config.yaml
num_hidden_layers: 9
hidden_size: 256
num_attention_heads: 2
num_key_value_heads: 2
head_dim: 128
intermediate_size: 1024
vocab_size: 4753
hidden_act: "tanh_gelu"
norm: "layernorm"
norm_place: "pre"
norm_eps: 1e-06
positions: "learned+rope"
rope_theta: 10000.0
rope_fraction: 1.0
qk_norm: false
attn_scale: 0.0884
bias: "all"
tie_word_embeddings: true
parallel_block: false
init: "normal"
init_std_qkv: 0.0277
init_std_o: 0.00654
init_std_up: 0.0277
init_std_down: 0.00654
optimizer: "muon_variant"
learning_rate: 0.00181
lr_mult_qkv: 0.4
lr_mult_o: 2.0
beta1: 0.95
lr_head: 0.004
max_grad_norm: 0.5
warmup_steps: 200
schedule: "cos"
final_lr_fraction: 0.0
batch_tokens: 32768
max_seq_len: 256
doc_mask: true
train_tokens: 410900000
max_steps: 12540
dataset: "wikipedia_en"
MLP neurons of a small language model. Each row is named by its layer, matrix (up: input weights; down: output weights) and neuron, and shows model dimensions 16-79. Each number is 128 + 32 x the weight over its row's rms, rounded and kept within 0 to 255.
Before each neuron's rows, "fires on" lists the tokens most often at its 100 highest values on Wikipedia text that the model never trained on.

fires on: "h", "m", ".", "ad", "re", "u"
L2.up425 [111 126  95 103 183 186 102 115 100 119 133 169 156 179 174 110  89 131 152 117 155 153 141  86 123 121 126 135 142 128  61  70 199 149 165 182 152 175  76 137 120 140 169 141 163 165 143 181 142 115 120 114 125  87 117 124 144  99  85 189 131  75 146 145]
L2.down425 [141 125 123 166  69 126 131  34  81 116 132 108 115 167 146 115 117 184 166 148 148 177 179 164 129 141  99 139 126 178 164 170  98  93 134 103  83 146  97 179 139 143  92  91  99  37  76 158  66 111 136 194 141  94 141 120 112 132 142 136 126 196 131 153]

fires on: ",", " by", " before", " of", " to", " can"
L6.up765 [127 118 164  95 186 166 110 183 143  99 117 106 118 181 175 151 176 167 138 158 139  67 101 139 120 122 101 135 168 142 171 142 141 182  88 114  89 165 120 136 132  80  36 121  76 139 136 142  37 124 122 104 103 149 127 143 105 152 115 129 122 124 110 171]
L6.down765 [144 117 143  78 116  94 132 117 132 131 127  81 108  94  80 202  93  81 121 117  56 123  86 113 117  83 173 171 154 161 116 205 113 131 162  97 127 110 175  80 151 106 156  98  91 135 126 159 172 134 133 148 188 152 121 134 102 154 189 135 155 131 144 130]

fires on: ":", " her", "\n", "-", "m", "c"
L2.up760 [157 142 132 124 124 162 132 160 140 124 116  84 125  92  77 151 118 127 144  93  82 138 127 152  93  78  96 129 151  55  86 117 135  55 135 126  96 141 120  81 159 154 101 111 124 104 122  60 164 140  81 143 115 148 142 184 181 171 126 186  71 180 127  81]
L2.down760 [208 143 148 153 149 129 139 117 158  88 114 111 209  84 129 103 110  59 158 134 102 161 142  93 128 172 144  74 132  95 175  59 197 132 173 159 188 153  93 143 117 120  98 122 162 140  79 165 133 183 157 121 100  98 146 123 132 107 146  84  87 150 107 153]

fires on: " with", "-", ".", " than", " over"
L6.up589 [119 122  96 160  95 131  78 149 109  86 121 166  58  78 137 158 104 170 124 127 104 199 222 116 111  92  71 134 119 134 156  75 130 144 130 144 131 190 157 191  85 113 137  83 149 122 166 143 180  84 143 101 124 108 121 197  96  91 141 154 149 161 138 105]
L6.down589 [152 136 170 157  82 153 101 136  70 168 213 135 109 115 109 149 197  74 111 121 108 174 103 124 152 151 133 145 103 136 128 118 131 199 120  97 134 119 119 119 127 140 130 124  94 158 165 161 149 203 121 143 147  95 142  79  93  95 122 170 146 180 128 155]

fires on: "or", " Party", "lam", "ish", "aph"
L2.up436 [119 138  90 154 160  78 136 127 107 116 184  79 114 136  89 112 115 100 135  59 145 150 136 168  73 103 143  97 142 138  94  78 133  63 137 135 120 112 106 135 175 124 130  99  91 188 137  85 134 163  78  56 192  90 123 120 105 136 104  92 134 159 138 116]
L2.down436 [136 120 197 130 120 122  96 115 128 129 131 128 100 144 128 121 117 133 156  74 100 152  95  91  94 128 101 132 137 106 143 157 179 150 103 110  94 136 153 121 112 167 136 120 112 146 164 164 107 115 129 140 126  44 197 167  95 147 120 118 137 155 134 192]

fires on: ".", " |", " K", "k", "m", "che"
L2.up28 [103 139 116 135 114 150  65 171  71 143  98 102 146 109  79 125 154 129 105 151 163 102 129 116 108 132 120 145 120  76 127 119 146 141 106  99 130 158 163 136 127 111 129 152 149 194 178 118  92 174 143 103 139 121 116 116 124 165  84 112 107 214  96 134]
L2.down28 [137 137 123 132 134 158 130 159 122 116 120 153 166  93 110 181 134 133 154 135  86  91 146 165 159 158 100 123 183 129 118 150  91 164 102 133 106 139 163 130  98 189 140 127 179 139 145 166 141 146 152 119 121 122 125 153 178 184 131  98 180  88 104 182]

fires on: "i", " the", "t", "el", "te", "z"
L2.up832 [ 68 141 114 150  89 113 116 123 123 114 114 111 110  96 185 209 135 145 137 153 105 151  80 108 139 169 144 134 126 122 177  61 148 127 150 136 182  84 180 101  85 164 185 150 149 168 103 133 143 192  48 194  94 121 130 152 137 148 142  70 136 129 110 138]
L2.down832 [ 94 149 127 133 152  78 101 148 106 133  75 155 146 124 123 122 152 157 122  61 172 123 143 158 113 126 102 120 136  82 156 126  41 113 185 181 152 140  76 109 134 140 111  98 182 195 104 142 154 172 122 121  77 149 123 168 146 112 190  67 130 105 137 146]

fires on: " was", ";", ",", " were"
L6.up65 [104 183 143 146 105 108  74 122 130  94 148 104  97 124 131 163 135 104  81 122 155 153 137  87 150 179  90 126 114  73 125 136 142 132 177 112 161  69 128 144 164 115 143 147 156 124  45 141 126 145 144 157 129 111 138 152  88 128 103  63 149 128 173 113]
L6.down65 [166  83 118 127 162  72  92  49 104 148 171 153 103 145  99 156 114 155 147 104  71 149  82 101 133 142 135 153  97 192 187 110 137 142  87  92 158 174 150 105 173 179  28  84 120 160 150 146 193 166 115 171 154 108 100 135 115 102 122  70 120  97 162 136]

fires on: ",", " of", "te", " During", " However", "ollowing"
L2.up792 [144 106 163 144  77 127 137 141 166 131  83 133 120 158 107 112 148 136 102 147  81 119 182 159 134 134 132  95 113  77 110 123 117 119 125  98 205  82 119 126 154 133  88 150 138  71 195 152 126  65 115 134 172 105  76 112 103 117 119 182 126 161 133 159]
L2.down792 [ 90  87  76  99 128 108 118 198 146 127 140 138 115  94 137 165 154 103 125 134 174 123  98  72 113  55  81  77  43 146  75 162  84 109 132 149 119 137 119 170 124  89 127 127 113 179  97 136 168  58  85 165 165 149 178  95 126 153 120 110 119  89 139 131]

fires on: " l", " of", " to", "ec", "ct"
L2.up195 [130 110  90 154 161 138 112 162 126 187 163  98 102 114 211  94 151 180 140 127 139  92 175 103 151  90 179 108 156  73 162 110  85 135  92 155 121 117  95 157 216 103 127 119 164 111 131 129 116 128 136 148 163 157  96 123 135 161 119 119 157 108 133 102]
L2.down195 [120 202 169  87 116 113 114 124  95  94  91 117 163 151 170  99  80 109  96 108  93 168 137 133 109 112 138 150 134 169 152 211  83  91 117 150 174 126 150 193 151  63  70 137 102  89  81  98 149 138  37 196  81 135 123  68  87 116 150 115 126 138 110 113]

fires on: "á", "ad", "im", "ice", "in"
L2.up398 [ 95 155 108 154 148 102 168 152 109  35 151 110  77 134 152   4  65 155 131 129 158 121 158 130 145 176  44  91 124 158 177 141 145 127 157 135 161 100 104 115 133 167 117 128 113 127 113 143 147 140 120 105 113 156 105 159 114 145 123 202  61 123  98  98]
L2.down398 [117 100  94 102  54 111 175 105  87 139 121 166  84 101 138 185 108 187  91 155  88  75 148 111 182 142 206  94 104 190 129 157 135 168 146 108 105 180 133 106 119 155 140 127 174 166 114 138 100 126 112 195 142 126 182 130 141 146 132 159 141 119 128 110]

fires on: ",", " and", ";", "and"
L6.up549 [159 195 119 177 203 165  96 127 115  72 207 162 106 168 113 197  68 113 125 128  65 128 136 119 114 130 101 130 129 169  73 109 181 121 195 147  67 130 114 142 106 113 106 172  90 112 120  87  67 108 143 139  74 131 124  52 152  84 160 132 145 107 143 161]
L6.down549 [130 142 115 143 151  54 116 145 103 120 185  98 184 114 119  83 196 140  52 112 165 117 108 101 123 114 110 168 135 206 177  78 152  89  82 129 129 173 117 177 152 176 152 141 175 121  99 171 135 131  57  98 139 123 132 163  56 112 147 101 127 118 121 144]

fires on: " |", " –", " of", " +", "5"
L2.up424 [ 82 116 150 139 174 123 140 151  76 164 131  86 105 100  69 156 104 130 133 137 116 126 143 177 108  39 121 124 113 168  90 158 127 177  93 139 123 101  74 111 176 139 128 111  97  82 229 128  86 161 172  73 100 126 169 138 149 100 169  83 173  86 114 145]
L2.down424 [129 112 107 126 110 116 160  92 111  93 174 123 136 142 122 101 152 216 182 135 178  98 121 118  82  97 130 149  95 114 162 131 150  62 192 140 101 100 124 105 129 205 104 130 144 121 146 126  96 118  72  93 144 105 164 143 106 153 163 111 130  93  97 140]

fires on: " S"
L6.up856 [185 151 127 119 149 114  91 177  77 100  87 153 109 130 140 153 123  99 160 157 149 138 105 133 112 162 141 103 140 117 140 117  95  88 108 192  93 160 109  92 166 111 142 149 174 119 154 154 101 137 105 105 144 132  79  90 122 131  54 182 147 117 149 125]
L6.down856 [164 154 120 127 148 165  93  68 158  92 115 154 140  70 133 183  90 136 120  59 136 111 188 110 100 121 159 164 156 123 109 126 127 160 190 217  43 116 149 129 123 108 139 206  78 136 159 129 124 132 133 143 143 144 185 158 129  86 113 149 149 113  85 116]

fires on: " K", "k", "ing", "ak"
L6.up226 [104 111 113 126 166 105  91  95  93  97  93 135 153 112 131 140 132 119 138 202 166 133  98 187 101 131 114 138 117 114 125 121 134 105 120 159 134 121 160  88 146 148 127  84 134 126 117 137 206 173 117 171 122  68  94 117 184 178 143 143 108 180 152 126]
L6.down226 [101 143  97 105 149 152 164  94  75 115  66 128 122 139 131 101 194 166  79  65  71 149 170 111 121 146  92 121 105 102 162 139  76  68 157  62 136  99 140  83  99 129  77 172 121 121 145 147 129 161  96 104 114 124 109 121 155 128  88 111 135 141 126  76]

fires on: " of", "at", " assist", " Queen"
L2.up149 [ 87 132 103 107 151 120  46 124  94 103 133  95 170 109 124 157  70  91 118 126 123 149 114 125 111 148 120 160 185 144  98  94 100 150  87 165  43 135 132 130  59 152  84 135 161 127 105 130 114 151 154 137 132 107 129 123 184 102 155 164 171 118 122 123]
L2.down149 [180  79 185 100 136 156 122 159 103 101 148 161 130 132 184 181 151  72  82 105 160 132  96 168 144  96 143 148 101 150  92 159  99 133 138 113 134 136 121 188 119  86  91 105  73 103 146 158 159 101 164 143 140 148 181 105 112 113 175 107 149 189 126 103]

fires on: " by", " rec", " with", " architect", " including"
L6.up1021 [ 96 144 106 138 163 124 164 118 136 164 116 117   3 136 120 137  97  95 167 114  85 100 108 167 151  83 135  74 118 131 128 124  72 165 129  80 183 171 117 144 167 112 130 112 132 140 119 118 124 155 148 136 170 170 130 140  99 115 167  64 113 147 113 151]
L6.down1021 [139 131 173 127  95 142 118 148 166 148 174 129 193 120 102 107 140 126  44 169 128 128 133 142 152 169  70 137 156 140  71 101  94 168 128 150 117 105 127 126 134 141 157 148 130  77 142 154 122  93  78  78 170 154 129 111 122 150 113  59 168 120 100 124]

fires on: " G", " they", "g", " They", " K"
L6.up513 [159 176 181  89 157 178 132 124 104  76 120  79 181 141  83 132 132 210  92 125 180 148 128 119 109 105 167 119 122 113  88 108 123  69 144  80 147 107  80 132 178 164  85 153 120 111 130 130  78 123 189 134 171 155  66 107 125 141 129 141 103 160 156 139]
L6.down513 [ 68  70 101 102  80 113 130 136 156 152 176  87 117 109 100  98 180 101 208 130 106 188 162 172 146 108 149 146 164 145 134 157 168 188 112  96  75 101  98 144 131 110 141  95  91 145 145 125 140 128 106 167 118 111 116 144  78  84 134 163 136 149  98 149]

fires on: ",", " W", " w", "v", "4", " However"
L6.up830 [ 93 159 196  80 172 132 134 117 127  63 132 162 139 160 117 105 114 166 107 172 111  91 141 186 147 154  48 157 144 148  88 111 129 117 125 144 105  94  96  86 149 101 150 148 108  76 121 116 169 118 169 144 179 108 150 134  98 132 147 146 131  88 127 118]
L6.down830 [ 96 137 141 130 112  87 168 150 165 172 121 126 137 130 118 102  85 149 150 134 160 136 117  95 165 102  78 161 146 105 135 101 187 178 122  88 122  69 161 134 121 140 126 118  59 174 131 110 100  92  41 124 184 154 116 127 109 157 157 161 120 122 118 187]

fires on: " out", " of", "y", "ST", "pl"
L2.up490 [185 127 118 150  97 200 160 157  64 129  99  73 129 127 159 109 100 122 105 135 181 190  96  91 128 146 157 107  92 164 122 122 144 197 111 144 170 137 143 162  78 108 178 130  85 113  73 111 166 151 142 111 118  14 137 154  77  97 116 131 130 182 138 142]
L2.down490 [113 151 155 132 116 112  55 131 174 140 148 132 107 176 160 121  93 139 113 100  61 121 143 129  99 116 147  83 209 126 128 135 100 137 165 126 111  87 128 120 124 189 141 120 110  83 123 145 127 125  90 195 108 204 106 121 120 112 131 149  99  97 126  87]

fires on: "c", "m", "r", "n", "p"
L2.up316 [121 148 122 125 101 103 106 132 124  75 124 111 114 105 180  84  93 110 117 149 162  63 129  76  74 131  82 105 103 140 125 161 161 105 153  92 148 181 131 132 161  91 162 129 180 114  78  85 186 148 135 141 102 152  73 106 173 161 102 170  94 146 168 113]
L2.down316 [147 138 100 115 133 158 140 141 184 122 228 163 146  30 150  68 155 102 112 174 163 104 170 131  89  45 132 110 162 123 112  24 107 133 147  88 137  78 107 189 121 155  95 131 101 177 160 131 145 100  98 176 103 182 145 133  94 142 199 132 164  84 105 135]